MLP neurons of a small language model. Each row is named by its layer, matrix (gate and up: input weights; down: output weights) and neuron, and shows model dimensions 144-207. Each number is 128 + 32 x the weight over its row's rms, rounded and kept within 0 to 255. A neuron's up and down rows have the sign that makes its largest values positive.
After each neuron's rows, "fires in" lists the words (lower case) most often at its 100 highest values on Wikipedia text that the model never trained on.

L6.gate490 [142 144 120 171  73 115 122 121  86 110 103 143  72 166 142 110 166 166 121  75 138 132 178 103  76  96 138  92 145 133 203 102 106 120 104 163 169 188 126 151 143 109 116 100  83 151 130 131  84 103 121 115 128 123 121  92 169 113 134 129 116 141 203  77]
L6.up490 [140 115 105 178  90 128 109 107 142 176 133  58 138  62  78 135 113 115 130 156  74 110 111 112 155 135 102 156 105 165 157  99 120 165 132 144  83 116 132 120 173 112 156 118 104 120 112  93 162 158  93 100  61 101 145 113 103 131 145  92 151 148  86 128]
L6.down490 [158 110  80 126 118 174  63 117 159 119 108 147 104 178 135 102 179 189  44 202 109 129 133 135 142 147 134 195 125 149 168 130 121 130  74 111 145 122 126 131 130 121 127 182 131 181 173  92 164 192  88 147 113 157 172 108 178 158 134 120 111  74  96 137]
fires in: "under"

L4.gate191 [ 59 190 103 101 121 188 146 114 108 107 119 155 162  93 135 116 140 171 106 137 111 134 148 109 157 107 208 128  89  88  75 159 137 144 148 199 158 186 109 100 129 168  80 165 167 150  98  94 130  90 143 103 190 167 123 194 171 100 125 121 176  93 117 128]
L4.up191 [ 80  93 133  82 134  91 153 214 212 131  84 165 148 140 154 201 141 149  82 136  68 141 146 118 139 101 114 143 141 115 115 146 148 123 120 117 182 138 142 102  95 125 157  97 138 117 141  97 160 139  66 124 103 178 101 161 169 131  86  83 162 158 114  99]
L4.down191 [148 197  86 120 126 127 137 110 119 167 141  69  86 104 143 117 152  66 109 138 194 130 168 176 114 159 150  90 104 163 199 119 156 110 118  90 104  73 128  97 136 200  88 168 195 133  85 121 188 121  86 119 140 130 122 125  95 155 138 158 132 153 161 151]
fires in: "had", "has", "of", "have"

L6.gate389 [140 153 196 113  92 145  79 137  95 112  99 119 144 140 173 115 181 131 137 140 151  94 155  91 139 122 113 113  88 128  84 123 140 145 148 126 140 103 119 103 151 130 131  88  88 149 160 123 113 102 129 130  54 140 165 107 149 126 106 154 197 174 161  93]
L6.up389 [144 192 124 152  39 169 167 156 148 120  94 156 140 159 153 154 156 142 128  95 185 123 142  77 125 179 154 120 150 148 187  78 118  78 113 158 141 156  78 198 137 158 110 104 133  85 105 119 122 101 114 130 160 125 157 105  64  46 111 108 169  65 141 100]
L6.down389 [174 144 115 131 109 130 117 188 183  97 158 102 137 156 143 114 173 171  87 151 128 117  68 120 132 132 139 153 158 163 144 134 189 166  72 124 174 117 127  83 161 114 115 168 107 141 112  78 133  47 118 138 196  79 130 153 155 139 101  88 144 128 161 119]
fires in: "city", "town", "of", "mayor", "urban"

L6.gate544 [110  74 145 192 165  78 174  70 123 137 162 188  98 112 102  91 111  86 150 199 161 188 153 138 120 111 106 170 113  83 176 113 180 100 120 149 191 144 120 153 170  77 151 170  74 114 121 144 125 124 118 152  52 110  98 112 115 122 101 137 118 130 119  88]
L6.up544 [180 112 102  94 180 116  83 133  78 105 128 134 138 107 131 123 150  61 122  92 132 142 163 135 145 132  95 102  53  96 136 170 102 144 109 142  76 178 126  83 152 149  87 102  74 169 180 170  87  75 138 166 121 107 107 155  98 144  60  49 133 153  92 138]
L6.down544 [102  96 179 129 168 128 167  57  85 133 113 198 173 105 103 126 139 107 118 149 146 128  75 120 139 134 122 146  77 140 112 115 192 144  66 114 112  71  93 149 119 143 148 101  80 138  92 134 174 185 107 164 176 130  87  79 148 134 104 104 132 143 141 123]
fires in: "it", "one", "there", "great", "more", "part"

L6.gate27 [ 60 208  28 156 127 157  96  67 140  99 113 154 113 115  87  98 180 180 158 168  87 145  97 114 140 177 195 153 125  87 105  90 157  75 166 178  92 102  95 127 100 152 105  99  77 107 136  66  97  73 134 121  59 117  54 174 123 157  97 152 105 155 109 147]
L6.up27 [130 115 109 117 139 130 207 165  76  89 102 117 172  95 120 118 170 107 121  95 118 143  92 111 160 161 136 148 100 136 135 169 115 122 206 141 100 150  77 168 142 124 124 162 128 158 159 184 137 131 116  55 114 111 109 148 172 166 132 107  64 169 212  82]
L6.down27 [131 109 187 179 142 137 155 135 124 131 127 154 127 157 143 101 150 223  84 110 143 173 173 128  98 153  98 177  66 136 143  89 142  99  70 106 152 153  96 119  98 219 155 105 156 145 114  86  90 149  73 134 156 138 159 131 107 156 125 144 126 119  77 134]
fires in: "has", "institute", "have", "is", "of"

L9.gate268 [ 65 110 144  99 142 152  73  77  82 120 116 101 115 139 157 169  95 129 142 116 140  98 172 144 128 144 121 104 128  98  94  96 124 116 116 133 117 129 146 179 138 144 153  82 158 161 132 125 191 126 169 155 116 168 117 101  83 135 157 141  73 156 110 119]
L9.up268 [142 169 145 173 124 166 189 110 127 126 164 125 132 120  79 102 142 183 114 169  71  86 138 117 117 134 139 157  98  90 118 137 112 146 134  80 103 176 110 130 163 127 110  94 110  90 122  59 128  91 109 127  75 142 146  92 138 184 125 114 113 128 118 154]
L9.down268 [ 87 120 146 109 165 120 103 121 137 100 135 197 139 135 154 131  84 175 133 179 147 134  77 100 121  57 101 156 141 131 133 135 109 171 139 108 180  97 117 148  73 167 117 171 105 144 108 127 167 121  88 137 179 111 100 122 139 105 115 146 133 119 201  86]
fires in: "one", "single", "those", "some", "band"

L6.gate819 [108 129  94 176 168 117 122  94 106 138 146 182 128  90 177 138 180  86 121 172 104 178 114 135 130 164 127 152 108 156 157 139 185 132 118  76 141  96 128 119 133 131 146 121 127 142 151 104 108 140 123 153 101 158 117  73 113 146 146 108 124 144 158  40]
L6.up819 [138 155  60  99 142 152 112 103 187 138  91  94  88 125 158  98 156 153  91 129  85 111  93  69 141 132 106 155 115 116  93  92 112 209 134 166 141 120 175 145 203 135 195  78  90 137 104 160  99 135 156 113 156 103 146 130 142 113 109 119 110 148 172 108]
L6.down819 [129 155 135 142  89 161  83 150 146  91 185 152 139 142 120 159 117 112  93  99 112 104 136 125  72 127 136 165 198  58 102 155 123 208 168  95  65 152 111 117 127 148 107  99 179 159  91 130  71 164 155 174 146 141 139 131 166 119  98 129 131 126 153 153]
fires in: "well", "more", "it", "of", "not"

L4.gate770 [157  82 128 152  74  76 113 110 153 140 114 139 189 119 126 181 118 107 136 108 132 172 114 139 158 124 146 159 113 106 158 163 154 146 126 136 142  92 194 167  77 177 134 125 151 100 123 142 129  91 106 177 131 168 160 101 140 180 155 157 117 144 102 108]
L4.up770 [106 211 129  98 166  46 166 145 133 121 121  91 183 137 134 101 160 141 169 124 127  79 160 120 163  98  91 162 119 108 133 158 107 144  95 120  89 144 135 143 125 120 113 120 132 156 168 107  57 176 106 183 169 180 114 146 153 142 127 147 153  91 100  74]
L4.down770 [129 238  79 105 176 134 126 179 138 145  86 143 154 103 152  90 167 186 175 104 148  77 119 131  97 124  87  41 117  83  69 149  35  74  94  83 127 149 131 158 139 111 193 194 156 120 207 113 162 152 126 123 169 117 151 128 144 148 115 138 162 185 110 120]
fires in: "of", "during", "to", "with"

L7.gate295 [111 114 144 211 144 116 136 133 118 133 113 112 149 148 111 150 145 111 149 118 189 129 129 106 141 150 103 178  86 105 111  36 139  94 153 122 129 170 130  97  70  81 103  56 106 147 206  67 100 144 144 114  78 186  87 191 121  71  61  93 128 155 214 171]
L7.up295 [121 177  84 166 119 111 182 118 131 106  72 157 165 115  92 126 129 123 110  92 144 169  64 154 220  90 103 184 157 141 149  92  83  93 129 183 110  98 132 197 113 170 121 116 134 127 116  96 124 140 197 127 175  93 156 106 105 128 142 150 105  95 114 131]
L7.down295 [146 162 154 133 115 108 122 153 107 187  85  78 156 154  72 136 139 105  93 184 183 149 141  97 169 114 114 109 149  83 150  96 120 141 131 153 179 116 158 114 109 177 128  92 143 178  84 191 114 115 118 127  91 163 135 142  89 153 143 151 152 112 118 154]
fires in: "who", "what"

L5.gate703 [198 154 146 125 125 119 142 177  94 102 125 173 111 112 123 156 146 190  79 144 117  97 131 102 108 146 134 136 115 134 147 141 176 153  90 102 116 117 112 146 162 156 132 104 127  41 129 124 128 158 136 112 101 143 167 123 161 155 117 124 185 179 196  76]
L5.up703 [147 137 152 139 101 176  77 136 105 104 169 126 156 100 143 106 119  51 160 106 134 153 227 144 152  91 154 149 106 137  61 136  85 134 109 152 103  99 126 121 142 153 129  65 204 153 116  99 178  96 147  78 106 110 156 166 123 138 156 123 129 188 114  26]
L5.down703 [119 152  61 107  86 150 153 123  95  88  84  83  87 138 113  17 179 155  64 131 147 165 127 146 176 100 135 134 117 152 140 129 140 109  90 106 168 103  30 130 121 154 105 127 129 185 143  60 179 156 166 127 163 117 102  75 125 138 146 118 212  90  95 140]
fires in: "city", "town", "village", "lake"

L5.gate111 [137 121 131  82 125 181 120  74 106 174 121 160 158  80 107 118 151 158 148 115 157  74 181  81 120  96 131 124 108 156 118 132 121  53  80 106  42 128 115  98 171  90 162 145 138 111 111 142 145 154 142 163 161 151 140 133  84 175 121 132 144  78 168 118]
L5.up111 [161 136 170 151 136 158 163 118 106 132 138 146 128 116 138 120 114 111 100  99 168 145 128 117 124 104 154 129 133 116 144 114 106 137 118 121 184 149 141 134  93  96 144 187 159  96 141 197 145 151  88 136 139  96 111 125 183 134 105 111 117 124 123 161]
L5.down111 [133 149 126 155 137 145  74 123 113 162 143 124 125 126  84 103 114 190 106 117 127  85 128 118 141 115  87 122  79 171 147 127 117  92 173 160 131 162  99 164 120 175 126 124 159 172 155  84 101 105 152 134 121 120 156  96 107 174 122 136 173 115 135 174]
fires in: "american", "world", "canadian", "australian", "us", "uk"

L6.gate131 [136 122  80 178 157 155 188  83 131 124 115 101 173 140 121 103 179  86 172 164 154 184 207 164 127 163  90 115 138 122 155 120 133  62 168 151 118 145 150  95 135 122 165  79 143 112 152 110 140 131  97 109 136 113 118  67 146 123 132 127 121 155 147  81]
L6.up131 [163  90 161  74 133 106  74 138 133 137 170 156  99 164 120 126  65  85 144 169 109 151 137 111 148 171 143 103 153 163 217 126 139 121  90 133 187 198 104 121 135 130 154 103 108 151 112  74 131 132 134 117 151  81 162 162  96 141 118 104 120 133  83 147]
L6.down131 [129 133 106 169 120 130 117 111 135 120 101 154 113 162  41 192 123  91 111 205 140  89 178 131  93 128  54 142 141 103 162 105 108 176 106  95 160  83 118 134 119 168  90 125 108 151 118 163  95 146 112 135 108 172 159  72 197 131 155 141 145 172 144 104]
fires in: "one", "by", "under", "to", "at"

L6.gate530 [188 124 136 126 127 125 166  98  74  83 141 149 189 134 171  91 129  98 159 157 125 117  92 176 119  47 152  77  67 153  84 116 117 127 136  51  76 172 104 149  98 128  92 155 130 179 103 135 139  99  66 116 128 151 166  54 129 136 109 140 167 139 119 106]
L6.up530 [194 147 125 120 106 119 147 186 119 121  78 172 139 113 110 128 181 160 177 102 129 129 122 100 133  79 135  63 171 115  78  90 142 156 141 138 154  80 142 149 125 132 158 115 139  77 172 190 144 123 118  87  61 111 102 196 147 143 129 150 151  72 187 121]
L6.down530 [112 144 111 138  84 142 108  81 188  98 113 136 140 146 147 101 155 174 146 133 135 113  46 123 165 166 151  95 176 169  78 144 115  97 114 127  95 136 171 147 157 160 151 126 119 149 108  91 123 179  83  69 117  97 169  93 139 139 143 116 160 172 108 103]
fires in: "county", "city", "family", "town", "religious", "state"

L9.gate401 [152 150 128 131  82 151 197 183 128  83 152 120 153 120 101 177 131 103  99 155 113 106 116 159 160 114 156 125 136 102 127 168 128 162 119 107 127  97 126 180 124 120  82  93 122 142 123 115  91 183  80 184 141  91 129 181  87  91 117 166 126 206 136 146]
L9.up401 [ 98 171 126 126 136  70 122 138 145  88 149 107 132 150 150 136 115  86 117 143 145 117 176 118 141 184 230 122  95 155 113 143  98  74 116 108 121 112  98 148 165 153 106 132 163  96 152 190 142 162 147 201 173 127 132 109 114 133 106 147 101 159  98  86]
L9.down401 [178 110 162 173 144 174 133  62  95 118  98  90 108  84 130  78 171 201 138 139 130  82 117 156  50  96  86 132 118 146 148 111 133 145 129  88 139 109 148  68 190 141 131 139 129 119 157 130  78 135 187 109 124  87 108 151 169 109 144 108 111  91 117 165]
fires in: "of", "with", "up", "called", "again", "alongside"

L4.gate139 [ 99 227 159 161 117 163 159 116 104 102 119 161 122 109  89  85 179 147 158 128 105 144 148  59 111 141 149 111 110 106 157 148 134  95 152 117 162 113 135 116 192  53  80 145 124 153 125 117 143 109 121 109  82 169 105 164 157 119 126  94 157 135 152 120]
L4.up139 [140 133 158 120 143  79  92  93 159 104  51 134  90 170 144 126 121 173 159 116 101 170 178 115 161 156 150 132 135 151 138  70 128 132 122  60 154 105 100 130 112 138 128 112 100 112 134 100 202  92 166 141 111 121 100 110  92 118 108 112 144 167  79 149]
L4.down139 [123 130 152 127 129 137 135 133 113 118 119 129  82 132 194  95  76  96 160 127 121  76 101 123 101 157  84 107  94 187 149 101 124  68  98 130  94  85 102 130 134 164 174 190 114 147 102 162 193 100 102 123 143 105  80 112 107 175 137 210 152 137 102 138]
fires in: "has", "had", "having", "by", "have", "can"